Weights of a small GPT-style language model, trained from scratch on English Wikipedia.
Size: 15 layers, width 224, 4 heads of 64 (1 for keys and values), vocabulary 7675, 9.96M parameters.
Architecture: LayerNorm before each block, learned positions, no biases in attention or MLP, tied embeddings.
MLP neurons of a small language model. Each row is named by its layer, matrix (up: input weights) and neuron, and shows model dimensions 80-207. Each number is 500 + 50 x the weight over its row's rms, rounded and kept within 0 to 999. Numbers have three digits each.
Before each neuron's rows, "fires on" lists the tokens most often at its 100 highest values on Wikipedia text that the model never trained on.

fires on: "al", "on", " Kar", "an", " Pan", "ol"
L3.up74:520570541478589496506536517448539548471550487506401493487480493510477563497483485474442517493478486535566452436479490422481559545425484458475523523472494471477408510425554505442495613501513573494398508555487572357533556543475499488485490505542541389511554460479442506502437460549478514442492487444455540509522559444467566510535556514552445633516444479469518450547481531571496477540507

fires on: "way", "by", "oul", "order", "rik"
L3.up134:553545546464559509560476489539440438497517500542527562519446519606527537447475490396511595521459490496364461566413552437430527650423492467345550383529579459475407433473478389436511526474457548468556477485502508546534531564554524465495566438480471575584503506494547441477526526514369515444496521604469539473433437458499462504507540555500451531499480495564457553387486489524438461518468

fires on: ", ", " the ", "s, ", "'s ", "ing "
L5.up213:420397533524492420448618488493556554512518490535444592487460529591523549492488455508500600478462408521506549569456499452463511576633460442449482521447506599482506447542526499498420458485503539542618526473498549394536456470544462449492482396549527503511470527442614398532463474516382531515480594503532402488481542432463459490524520414452542566524600473554460486556430520420421425474404

fires on: " sp", " k", "ant", " K", " ent", "av"
L6.up51:476536564480536455491568465489531524539456515429459577537443478546550460486517577340501552465479545510523521552507420550565478501446497484502467564522507528470474557506516514419482480542486464522552574550501508485529527507443539505491488545549469461547477523451412521486476342415498519555506485440453481520665470554448542521479555367470624472513486498389468417504499430496498398526420

fires on: " War", "–", "el", " Wel", "s", "ri"
L2.up774:510433495432490484452402547482555439636468571491562498466477541482525505469505449418409491502534468493429468606499573444464494469409461423448515459575408468531468472437453462506558558472478566479501538577503556443437448547527526486486577413551330526501631430531399507486533453513501479446544481466500573498562490415598566482502536504481533510601526511481474532531537533526450470468474

fires on: ", which", "ver", "ce", " Be", ", which was", "el"
L5.up207:488483398471601546482455518532496481533491599407490488525527512499506481416435546423548439461428507547461481530552394475525464480430440499479497515415511538495530452523466497496445517447462538475571523516536462550492487467591527566544603526427597474481552573501418512470484451536485563434505559481374501482603457468500596511483464482527551494576548479502507501529467484469468409569475

fires on: "2", " Th", " In", "emif", "enth", "In"
L10.up80:481486518480593461472480552528496504506492539553520440481472543514501562477611617431580448475468414525423536514489445504456464543487443517487544475435484489382512475487505521541434591470405610510453531491445528472424480470546533451516448357499540498553414434504474547532462522486449491495402563494409515534506511651516554510460489519605500537539541537558502466529369565491439548480494

fires on: "in", "t", "es", "er", "b", "le"
L3.up810:466464586442500535542594453527428523444472578382533498511534514506596544580509490488511535522511378504468446553472521446521536559530461452519389518479410499452455434576400494536561529528354527555428538585444535471529528467517471428505543437474507510554435485457451492564503438473464482426529421562554520434610477465557515473578490515452504553548496491569518438454520455539475521426429

fires on: "\n", " |", " % | ±% |", " % |", " | "
L10.up894:446468391498457431497499467487554496490494549428416546533504479468563392505513606643422442523505571511477377401526493461545444445456451518508427433456604423390518484529499666481514483549504492481468624492437458472498506421458495434525552474487584582564498465469468465489528478499515535548473497500505546508487511568528522510523437474561558531549429446467501488534486509567525444508343

fires on: "1", "0", "6", "f", "t", " and d"
L5.up56:464538560483519562490569494420552478422485509429391470482447538479470440496504490507489403470395551586581437512441513555432451517508433418511530407484486485541507518535445546567392510512477413545557571495546414462466536498452594493549456521547512467439523466483392441576472446612480521525468530438412510545467558446468534498488528497513536519576494512535457511550601481543493566493411

fires on: "E", " E", "ed", " Im", "e", " Player |"
L5.up330:464555486523573506513501412526469552436556525433454498509548486525521469485481577450505472486460484543439412517492514462516483502443366412461553553508444579476498426520491451493450621477490478456516522517498546389487556455538479467509365522498554480487517487444514531514487396493445520526438524499521473461559545569460618482594563477536560454527571488536525478547448500607369415461508

fires on: "\n", "\n\n", "-"
L3.up321:517542465459542511466481576510497486487469506511422473530434571535548609540538606457414466520554513568488472506459605453515468524532441463458541562503436484501446415515498500492564613517577517573477536557542526501443579444471583494378595426543587521489560441360435599514507462499488570483534453520557464462466461414561532486483477570630590595499609431528480492475529513604473427494515

fires on: " | ", "0", "ul", " N", " =", ") ="
L5.up553:540486499521491480431490458593509557536517552518509483556478530519509486499470528456501534499419536506504525549433489653543483519500428537467604430411499572549574538522539549524484459474509584481472542577460456482479429508494547581547474437499432524403569557545452552502524485504425508498589413499501502542564507466536538498486455522438594559534555484474477562469488482399404501519470

fires on: " an", "1", " m", "4"
L10.up726:466570517481592539537491441516417485483502492526437499519437577511488483440508500466402409558407526541527356500467454442506643571519498501499472496522444490559454552435494530558509490528511435491492562489454549494405535527553459565522546539512422472483456572451450473453515495534509540440495483448442499504496549494533473483555479492495398503495599475430526487503376548571455425474479

fires on: " | ", ":", "0", "2", " |  | Swing"
L5.up452:466448516629533490389468469471575474523505523511395454570413486492520492449470454518450476503359586413498471500389514598478551463431495467503504420427471555552484520531511481517469491556453467544470546459571423517549573523439628561518544488488513456478517510478510447603513502539479485478515480486519469587477513353501542496483557552502528447614507520556525452520503485439508556501453

fires on: "io", "co", " De", " Co", " Se", " te"
L12.up232:520543447570520599566525515476623452523601489483544595488457445495488459462482494481521418505458526504491478470428472540419537516547543462420552423480493504536550418593504580495432539434459572494499534489479432533525541474458490503467446506588521570573509504441504503527542393463522462443575459526512525515498409483522503493502469560467427556515523455566561460587457507499534521439521

fires on: "1", "11", " | ", " to"
L6.up861:451539548534507541434567474545499489547468553371482524589459514555470562467468469519484452522482491514533526583489485573532471473496402443501439496377510479506512506478494561561420635450439473507581537468393478488539529427437591501533530500434496450451479483485522468577566491482457612408526570476500474506524535397387549497465530465472565477597563510442495452479465503481457490551465

fires on: " sp", " pro", "/", " o", " over", "-s"
L8.up732:491504525543560520460546595390574546543477568451504470531508460429448453508479561512521494533577475499483524514511534420428525557483487454479528464493476515453516485521520525525437489591399537582458542612499555423432534563518536514481572438564492494503545508486436490467461439519529457485568506450460561558545518425452578483470537502517537422586558492515495499531431490463566443422476

fires on: "\n", ",", " album", " later", " was"
L5.up78:562489528368516452442569466514473540552515569497478513547546539510630495441538482492554480524456453492395455498513442498524476443469497556509476584575482508564461468446571535474466494566543499562414540499474470578495478496517584496561477411555415544453462512527457515451519485441463466516588465471442555436522376565505509447569509487534522466598543507519476471567374474444432501555484

fires on: " E", " or", "el", "–", "ro", " Or"
L6.up497:446464462419494500499497488514570564495453553377565519535457535529498508456519479450453519444440464506443356423500603445437476488472465346539452528505544460514447555490472482507443528545508518476558550588487541389467582516543546508422463494556480557597565449419440564455452458505473568501459466451584580572625534514528558483467517558492427512529518400447537578544472442520505458503477

fires on: " | ", "\n\n", "\n", "o", "\"", "’"
L2.up327:509488477464566540504476482542451463492504466483492626515534622525504468510527450503427499519385509397468456539410516545508571539438476493435519470422573516520487498485517551476478537523431428461445578489583590447543482447391561481503503433430503474509437559472521506527522425473422484505485491525491436565500440380548562481593489541548496515579471466606435430569375526455545552448531

fires on: " or", " and", " and ", " to", "),", "av"
L8.up342:553519508446530461538471550488578450481439605449564519466499528525567439521527548446510435376524512464376518458496506382439503560402523432419485554457454540587524503529555509598451518553440493511566515430459443458418436531623580501512532479534509480534523522416498481490503498490428567580401435478532590546482509483495484465460451538556524520472508466512557516541474476571447430477471

fires on: "um", "\n", "-", "-d", "-to"
L3.up860:461595558450606490541481566502505496492469491425492437483540520510530605530523534481428458508500525595463536505531575486471461507472465436540580592502463489478467475484482564474514604587545481510439575512489499543459581526516569485411521524628569488457498471400397576507471417549505407491554472449492407399488445512549607478516461447572581522499524473504512482524611481585486366498496

fires on: "en", " own", "inn", " from", " was born", " attended"
L2.up602:543473430505526566437463448555504498556542545473443414477541424568622556511577500493481588462572432457516458539505464472538530490437506466541577431504472610543493531489465559401560500458507506552521530498461534460528488578554514552533479405513411432494492536499482415506490482436485465497487430512583507380502451499477494461568554449513480466512437491514465375450490479409437535452463

fires on: "r", "al", "h", "at", "m", " St"
L6.up155:543582503517497489437572507486556457556471568375445527502500434472447534498578489479523550536534544537510495445498351532431498435495468471441474427535437473556495489534466547478522504559460520468500529514501460460428504570507534449556489598615479517478499505424463508508486452477502490564521489491477534409573483451526565473491594481512466546489472477483519518465528516463421476491438

fires on: " had a", " was a", " has a", "'s", " | ", " with a"
L12.up657:473431506390591491509488532421447425498546551445472494502506514571590468558483479545519507470393469463539555477509494615502642474410493485531519441518490532469529421501441578509457446581476427538434511507566436446457409423578557589535547434585552465495492562503528428481477502479476609499504535477426601526527478487449603508486565480492415535550576481418508459515478611537513510455537

fires on: ", and", "',", " ", "==", " and"
L5.up10:467565541453550434470445595440462481521405576483499565491449537518572398574556547517507468447359490537427513427505542478482534451487465527497448466495372487499519429510473533487395499503500501561532542475480469486534513558517558472520488486527525555515504539492431506517565523493441537546510551480435515560513566508506633494521587478559541518461382498572449484538588564424477495416505

fires on: "s", "es", " effect", " process", " acqu", "t"
L5.up432:539423507507456548542591545568428447438423562472574539451492636569523490553558527508526523482574553570427530484582534502547483546489450341559484569430438529536394505476528580481473503515350522444528533500376523557588496478530481467423528476509519522518461507485499498508511502470519475488460500522534394470445510522468560474516489574479511486532537491554472428498406496507490446445550

fires on: "al", "ro", "ros", "ol", "ex", "on"
L2.up55:568457492448506514477508528478471383382542483553515542503406518507481494563449420486488573483435533603490437509566569468470520487512515503506438492414567468427575464511492528469530515507431605409450531586501485457496443543475525394459512557550487552538546425391551470545505458492409564496474600506473482621468533512472577504511495508524480518497427397556475463566513578478458552503459

fires on: " ", " the ", " of ", " on ", " of the ", "'s "
L12.up797:458536464535516482452517518428501451491509493502356555559388452462474561430546430503517533494465471487465533530517478535481556625540498445496533456493515584572501493509502529485396544505584540514496542495423417468539514442519484505473476425587540486435495493500598391523517532506521575437474543514500466451452521484456606539486579501487478519576516487524471553462569569508403581502586

fires on: "a", "en", "an", "e", "m"
L2.up17:482386428511459460524473489511433455462574482472523499502479541468522490506592470442440603363476441482527457551442503527467593548502524432535486506427474507455517462540521550504662521486444678532369501544514496536511565512576578513495528530517514459525412469464465404623532456543439565528549474479483532539603522471563498509497491463473486518507477461568563528506539443550429567477517

fires on: " a", "m", "2", "1", " His"
L6.up618:527547557456527479447547419557527488464551558589406517587472476540488548562564531488532523502514442425414444521525462510555600518525528550425509498487586468469469416467563520545489482447445467592488525465473476433511559527547505527522448516466466435523486486495568418468516501482432562417499552556481479445495598413499562488564565499516449539471630463525475465533435508425442470454466

fires on: ".", " in", ",", "e.", "g.", ", p"
L3.up319:450508488471599480569506538455537501471436598444484470546499566552576438512508558431541516549415477448407460378469513408432576497503450512479501563509426556494476404433456515513397488551486595557511516447417535447418553492548548458528423508522568422488438454491445488537465488524395542523481573453461632506568554508464603464553534423537482484564530476459443489559512505573507543498499

fires on: ";", ":", "|  | Conservative", " Country", " United States", " Democrat"
L5.up96:506555546522531502466486412440492449540572530497473554502463500525583458538559541472476487515525543480483432467499468490587428414481441462554475459527456588451444434485496534460445503514539560562522526523481454425426480504477555499536591350506527504466519510538435431539525510534443486583592536544439440548555485500639470482538457499540519523491533520515470557449498555490367467533444

fires on: "in", "′", "un", "ring", "ac"
L2.up749:460534521495622382519504413457514511429544451400470504423501467481557525397533500412484455534522614478571460533507512436470605557456477537449483460522501580507434532537443466514471510519566449569562560473533545411437463408478521459516463506554508501471416529482465468521469494537434487508395531474502503551482470590551553494481552471457541461560534479462565613500492562552453558456465

fires on: " p", " f", " and p", " the f", " to f", " and f"
L5.up305:469532555478535471427550571464470534575589528472547516502582456508523429475502433445504541533444487469376483505488443564416504392538472509474531474527452541392554482509409511520545503582391448598525553580548515435497559520541606465527489477447480404457521552510486494582488464485542575483477519452514437508550557539458626449534470513493504453564435496521443401586476458468477527409524

fires on: " Gu", " qu", " co", " gu", "he"
L3.up139:500598483499461562529529554511493429496529568449468423602433505471419498574495482461527444536441509546544466585513431541484569508503501449409509507448414535551438510453458616454520547550530633462542517529423515596550595520582433469486557517424450466466512502392465518556494460516525456513572533526515578508589515411472426468547561489554610498542515408464416506587431571483545487471423

fires on: ", ", " ", "—", ",", " of ", "-"
L6.up677:489433470441527471530476530422492474483500506528531518539526599576520458461532461482493527490479527448413448538431511530525499517549491498459487405473525445484507463492556518543496477503500447478448490478468500392497510516477513501499492479435493452446470415451521471617505578544492425529516504504507421487489582474467575476368468535620520513600520432564440527493484544509521542463513

fires on: "t", "b", " | ", "r", " str", "st"
L6.up412:526571491491548546470521511526481385450431547466424524471443518433520488549493495443569611505496489497507573537452489465512503491484495503446450490375419548504476524482551464512518540526513496422510550497563411476471471449423516467418572454543470555374519548546543511409513494454472489458448469507408497531594579525526505476508475562545480502556472513454424545472435587420499514590553

fires on: "ical", "ry", "ary", "ic", "ver"
L4.up735:580536512440542557486489466437481457401537486545558467568520580462532491429524505508496543454488495525400505561488518556498521444521489530393579532452548466462493490385520466463554618535484452455511515494453513488508462478574509514398564409486479495581452540516468423505522513497509531573501583519475478467512498443509510473507506551588466550496480395510351492534394682505460508450492

fires on: "===", " ===", "===="
L2.up305:475552522390472466521534522470528492510586495481576500543504515621472470503515436501533393531478487424541494546519450497450581495492460469498543436488482576385442448497401425481416563538568447545478605430427526493502520555521642514516579499446463483449526497443473434604459485567410553459470523530384547549463429465559502436550513613500473530535507425529490437545559582437465495512477

fires on: "|", ",", ", but", " |", " th"
L5.up39:509554414381518517491481491521428449460469551421541515479514553494492393478387548549513577400560563482448558500481386507522495523393472412495423530420465474495485549586474503537500564454526520435576544468368531550472526509671475501507501503491544553506433557507450548525507541478551566520462591528481483393496490538597527448502474437560454538516503461608522533613454458487448467564454

fires on: ";", " it", ":", " data", " details"
L3.up492:542457470544485549481460489490421468539497619534402438587444614523580491610465585357475533497506496507510425607514479510515522480501442456515467426494455588492511486485479572479433483505533626551554498534395489486528513596582495446496529507574495377531463432496443498564493487501486545468527577564452465528471593478490475467509554517563571559510514480500410477509428504406508394524321

fires on: "om", "un", " these", " religious"
L3.up314:461600506513482495496564513586532521506548447481455513517510546445538543518443394502460611522418375482416463492518570552466516642474469455509538520387455524522461487423497452586470562466511471528443508447363466478534492495485475416447522428529563515561483543450545542480472465589442540526471533518500552528443495441563511493577521531511502527509503498487502479475393567444518482431459

fires on: " p", " v", ", p", " and p", "| "
L12.up719:510546540496539490533606565435557490490535490504500439486526415455494405430469462537550466460523426506481540543538372473480579466480473507460464515534545543361377518449455549533487539575444365519537602573443446545478534496572585485508467497505491520537512569384586498536444442470523447515435486449424512444527539537517456492532445482619473461513486472467503437516520470490436505484450

fires on: " | ", "1", "2", " the following", " until ", ") | "
L5.up810:440455537515586505399596487536439414415518538457509564468391474588526532507444498556520476552452519527499528553485454527506433540523449467457511460479495561515479560481474582516439467519414466557488548494449450545481527410545589516515545505477449549489552610504463494534454478520495628448392474570493506501473449472488588492518494551540551481568526499512501490574399543441454513585439

fires on: ".", "re", "/", ":", " in", "se"
L3.up803:476543494490553387610570559472646569493511609475490497506549517477523463477632448424462502543524522516422487444432482492525510558401428532511462601533398427465413480532494585522448506510485545518547560450447595462579545499485533467503507456558476472487439499510442545623465432492419482506467543518499518513499492474469487469546530403486490503550503471564501493569483508508505539560469

fires on: " season", " ===", "ences", "ro", " ==", "os"
L2.up618:650442487500499482469419528490461477484600433492586521484514560534539451457454397501511558422517482441517478535515570449524515558530513597537515496481514477450574578534531499476610474548474496387522515535505551544584421412509499467527542444451453477439472405485526473467490537504483562509468593537515539610515482517505481439461493467503564479542494405530458461527416542412489561519495

fires on: " Ed", "ür", " ed", "ö", "red", " Edward"
L2.up179:464439484452418481422515510533431477411461570514492567624496457475544567504507553373526528524431481604463525539469479390517579434439521538460462525494488528505467450546375529502476516501547571459605516579580558542511581488547480554495602434513473506497501439417438548563547559438396589489503463481456558550541509546535601494613492518482509516509484414450510436496515511509506480512436

fires on: "b", " ed", "writ", "ev", " ar", "v"
L4.up179:487510555383478508508534500478481510450455496485457453524402506531548528511504481467504579409448428458522483546540485523494493406548466495511473434467439499464407537510550517399502473569529447589510531489502457452438542591527578542466622442430515469535426578472597541518466646463465532543487551477423565540551564461518554474444467427627597483522484483460440474595502468534476467504463

fires on: "ind", "\n", "ap", " part", " sup", " ex"
L2.up365:486455550509509428399595500573426545499468487517412636467426513574545602476389481490523447554501542586533465566586493402531494502539482529529489576475497619424454487533505551415510518478496521467389541554427510474508511480431597520489545534413539513491458441462479474490481490477446572520468494462505481501459388485487526485520484548564579466493578478491582520572544505483422638459547

fires on: "ic", "ical", "ial", "rol", " ===="
L2.up742:498495486472540497388538511527414477447443490523533591459546552456484497509537428542518516485491532532525528563559525500436569568479468445515563487505411553456479527523568471413509535482496434446461511454429508500554536520486564476429569416452482421588465479534443432521497410505527489504504556510429647452439469491652517450516495609578475559516548438516441481480468535509473545451530

fires on: "\n\n", "\n", ":", "6", " al", " ("
L6.up798:524490458481474572358436503484507414490516512459473541521501629512551467491541499524429464604446539523489489493435483539476487468514477431508460443427462615510481527500489538509389553534424554434450546473559520560542547407436578478519497497436493528487528465531469456520584470529425519391474477457483528509491488457668606503545507469459420458484534490545549276499484498472546514431507

fires on: "| ", " | ", "\n", "\\", " \\", " ("
L12.up477:545507486490562466564526511469460542438437562462396511493453538498502457448466509495459508511497625485409410578545502476539449480467489487354425350559451482450514575542547534486450554542480509484502551538542515471452447435450597423500531447473487582525425575482540534457498534542517544514488495533454522476470527480512628488579438465517536490503559458535570508523438483465559456517517

fires on: " Ar", " ar", "ic", "ec", ", ", " and"
L6.up74:503561543571559496434521450480501489438526506520575514537510504475491457442512356498520507533494509495381469557403532579447575572433486581445501378480497563531508438468451487483463505522553501460566490442490477402518523441460526515446584495527453523452480556492509473496477548598412429459502536496485510531529541438585564485558547598555477532536561473470446529534386603453468546449510

fires on: " and", "\n\n", "\n", "u", "ul"
L5.up481:559467537485540549537426463491459487440494487514597505550422546560581542508541481486524543467505469518476459495467474551481420506507456500541547527526442486533504467502505569544505459631459487556470526420422475477392597487471526566495483434485510477473496490493500605472527538477481467445502432537532610456548481498441537462500533552520519453519480482639501401482528491573513539462496

fires on: " after", "1", ", s", "f", " before", ", p"
L3.up649:467548595448617566528535500571470482558510602426468504535495473565520372487573411539483453540458416512518501447447490557546495512466489461475493526484409452507510506499480533539399538533480485456488577524485484491430602468477606510522498519533503456495473541472389479517505367535521515360517477467365510426517511485502557514520491526591480476578490550584501474524499452544539483588438

fires on: "b", "ell", "ac", "in", "."
L4.up602:483526463545483438513554533484479477443458486513489536556477546564494463555409529528467507488502479568470470596640511579394531540544507445428552534453485579504482531517459495477410559521578446502468533490432482452505575454460459569442536402467491525562433499463531517515498490510410528513432495517498516544423531602455549482512509520515516582502442383463434472516500536544558524474537

fires on: "r", "al", "alt", "as", " Kar"
L8.up493:612503625461451445600596516405532496526501553476457509525450483513516482567472482449508523480488543525594409418475446460466482493514452452474547507434418493552483437411561496409512543576535451439558517513458542511517557542454436492437488581594458496401482532557457491463529505461456499527433516485496528380505498475496543469531528567578485580542535482509532439506581532599507464552451

fires on: "h", "ol", "zh", " the", " of the", "al"
L5.up863:518543494467472523510561623522442432431438484516600477509449526498506432483442439360490572486478463465473419568523517506489571455460480498545516434520418560482475486419492531459521507584466579495460530574489488476407518508450552477515526510516430494453501542527460433462521536488507525505434506500418549492496574527489586462611515597551502486515482451495460454555487509492524541508375

fires on: " o", " $", " there", " the p", " inter"
L5.up457:372509453520486521530564578450480479595606559417451546484406495540503448539495510529446511504454554381430543518534453539534538517524495512553557452502475565359446510515487448583412523497441486559518544525492463540559526575432540402469525540479487472489474606481531427570437530480469531497400491481511439586495443501490526493546488625534581490496487494601441352499542477483454470599502

fires on: "b", "r", "g", "in", "v", "pr"
L4.up595:503469578409510495649562473450456516504460543426441499507463431489544487549600500489517446515458488531491524536494442518504512437515493420466546487390419490513428562500502544406408557681477516560536590554530448464511490491465501446436495550461426568452502569499486504431489485492493499426482437392472521586577610540486494481483495452520550534530429536559521573595480512456553485399514

fires on: "1", "2", " | ", " were"
L4.up459:499461496502569596435580473564418511533482517465502560568575530510457421507417473568489490481407420452561526489518482572496485538468382510496541420393535577522529490529398513567413546474442473476523557511495480478508524511516661543528563425425550496482486506450462499573557413533524618504526534445445426582452483389493550510510502550566496533576516493498531545544476474477520470477433

fires on: " He", " he", "ly", ") =", " | ", " | Notes |"
L6.up483:507474454500550566440452509527540452590533637436466535512492494487516513503486464533547451514377447513546444522546391600519510471536438443448571468495451501568506498481463590484519500395529524433587530471465441487564528546444626478495442391526411476413583596502430435501501530483506542493596530524421478522502543406492466476503505472674559500514522473533449506586402518494471525563489

fires on: " E", "E", "==E"
L8.up753:450585472453633469555519563492449492506526522390507571573551451551487489340565541427493464389479562526472423507536520495512551512429446459464539512435510530467494456502504445469463548545463538439477584485450469429496595534475579420525477507573554410556471455530398524616500445496417440477532532442535448513505546563486582499486483459509448468525586498546526514498442444571535559452472

fires on: "ig", "i", "er", "writ", "p", "b"
L2.up127:495546487566580527502552468591536486512474544400483454521527498436467512564494541444554562562420435614377429575437567441458556466501478453407484524522435556474554534547465525517522617504524489475499535522515503470414458470516483482433549483509434568515434496487467517593484426493538528470534488540557586466483488564532511491579518482558650500548504451446519475630507495553430427464517

fires on: " |", "| No.", "| Year", " | Date", " Season", "|"
L4.up884:495588399512550507391596535567483486445534524489577526540497569483472574435468543549447565504549492512481452481507512568494455543411409492534522575499451453411377496505381552610472509548549467470353526440412557500399478525517480489512486434541577469542462473504382468524485501517492518553474510502453477526517422557573549432558539412547510596507511513527526491552435447638506484531503

fires on: ")", "]", " family", " Company", " Committee"
L5.up262:547529515477499506433527566554492441509525498463523492583503556636513513409544489529529506511521325486513450578493529596522516507447426493517525466526381537569532470426471551460429495477490462528488505448487564469512428448514489456469597518475428578539587580483465488538524551524441491566569444501452458545530496361466480451510492455493536601510520428581378424537448523504500463512511

fires on: ":", ",", "\n\n", "\n", ".", " | G"
L3.up458:515435498426507472434475528502522434594562554500447478563502541497550444549474548494423502515492470437359471455457390563511518474464460521480575486536486560545536472547492440510398474530553542537518515509402528575593520578575558459552489501485522577449485458481478505445515451498491551504528537459469463457542479532495636503583450422474452534559485509574528479485428483563465554533511

fires on: "hen", "8", ", a", " such", ", an"
L3.up807:555455530563471537486570452508428609499546558498463425512600619466585497527559420519529590411490457508451439463453527505449536515446460523485503456467498594473499441538489413537437517509475561499493521407439524453496492438523590484477535424516437387600482446536544447534536526543404544517413494613585599506462496365445465477478482505579464531525532555533460402506501529475484456417489

fires on: "av"
L2.up726:486436501495513491495474516541541485518470535509438481484466474507594551438495555423419482389521449479529527483539486500454527584420505526434443523419527572499480465497509502455540442528541485463557539487478572468534502523570572491495479529462454375516600544394455545471461390477468568523538506478494570456562516480517508477597525473496523533560481469490475402519499570467517525545417

fires on: "2", " | ", " of", ":", "9", "s and"
L6.up621:490621449536486504388527479446561392530563497547480466514479508517440431504583513545502568509456497510549473492444566534527506575488472442495369434419533511472537574549563546520430453539480466566543518464483436414528479528477603574512533450458533469448477496490529477602502498531459464467542534468495605564557519439543555473378562548625513532560502481532483515450429486567431579541491

fires on: "ip", "ri", "im", "is", "m", " due"
L4.up782:582535444454515495532481459506410557463547510440470603559529478530578549435466513423476573485515467505550498532444458480467580411430451377472502387422470543448498494527463517476490499556553478511476559483448556513567499537521474467469551534478480402518402533392484515531523441450401575424458490513525476465532415523557556496535481509506453523526567421554482550604441539423483591383517

fires on: "a", "nes", "an", "y", "on"
L2.up745:530426428512443529572411529409592460516597531574558544493393508414566444506536540532408542432455467419434506471464566537471485552537487396474520516453521517454478398485524498498634532527504549472420524519419492494535514565560571465502516542487384491441518494481491424529501528482469502531507500495483459487549530490531567485526502510539499494559551491549482512500579524475443588510514

fires on: "\n\n", "\n", "pr", "-"
L5.up87:577500510467520539591459568550453585432501510474484406493514615491639594514534477433455496404463491547485499522458537560487545498520488478535532557505388490525447490447426465497502519602537454580531548409478446521469488415480486507428454484586475472415522503446452521471536508473455592478475520562527437528482531572540444479541489520583468552511500503567467446491474562473526571452531

fires on: "b", "her", "r", ", ", "sequ"
L4.up659:506469546456512538432562495516392416444495564446550547562495499522520538496473438589548542401473512466524510534477477489469477473493451506453492411376407536520409447447451581481483544634465560452525545433523462489601521453487485464418625474481540551507410461499555470553503596490498552495421564509456559463504544489459470457481485524541489501619397471506495523564423519449505508526463

fires on: ";", ");", " |", ":", ") |"
L6.up244:543554464508582486489404520474399510464520595509530535539501549564523539555532596519460478507483559552517463558555388506544508446385461476513539487475487570442524501491465470520489442500496446593502501502406547542485573502515541519581444358525529510491518472481408449457587497518469464492479596596465508545536597508685507477528476429609456540497607465552521488477491505485521558508473

fires on: " and", ", and", ";", " and ", " to "
L5.up570:411544424447527470578451533402433506467480699435427440523392535480510374498423557544530448419434477526476482447588465411525492456386518487525435537472426531528495406459505615546431482521469517552510530502482551519455441511544586426522442478537516522436455519532484482475505553484442523425463517475448542551557460423542532495520536480516521523515464477501542506478523539609464488576511

fires on: " Ed", "88", " ed", " compos", " ob", "writ"
L3.up16:458475494406539445500495538618463564438411503494432391657535549598589527450522530362445514464462436552398464593572545493526525469489490452466510493365412522432494537439476446461445523530458443643575515630459457520482551514505512542441534451514451545479474474424551560451519525494468597487430491486484472531475538573494567506463460492621517546479504475505528504538477474501507430492474

fires on: "B", ", ", "b", "==B", "ell"
L8.up517:460486517474530405541504502481450464451528501432424437585415581487484461474542477444514468475471450516520445535474506573452425525539465506409488531455477491486507544413508632436462507563512423617503540457427479381549519482419549495409557418492516379461425521482479517531500508529441489480451456639402495463474613473455452468506490452499498448570433491509464510518455472545530553524560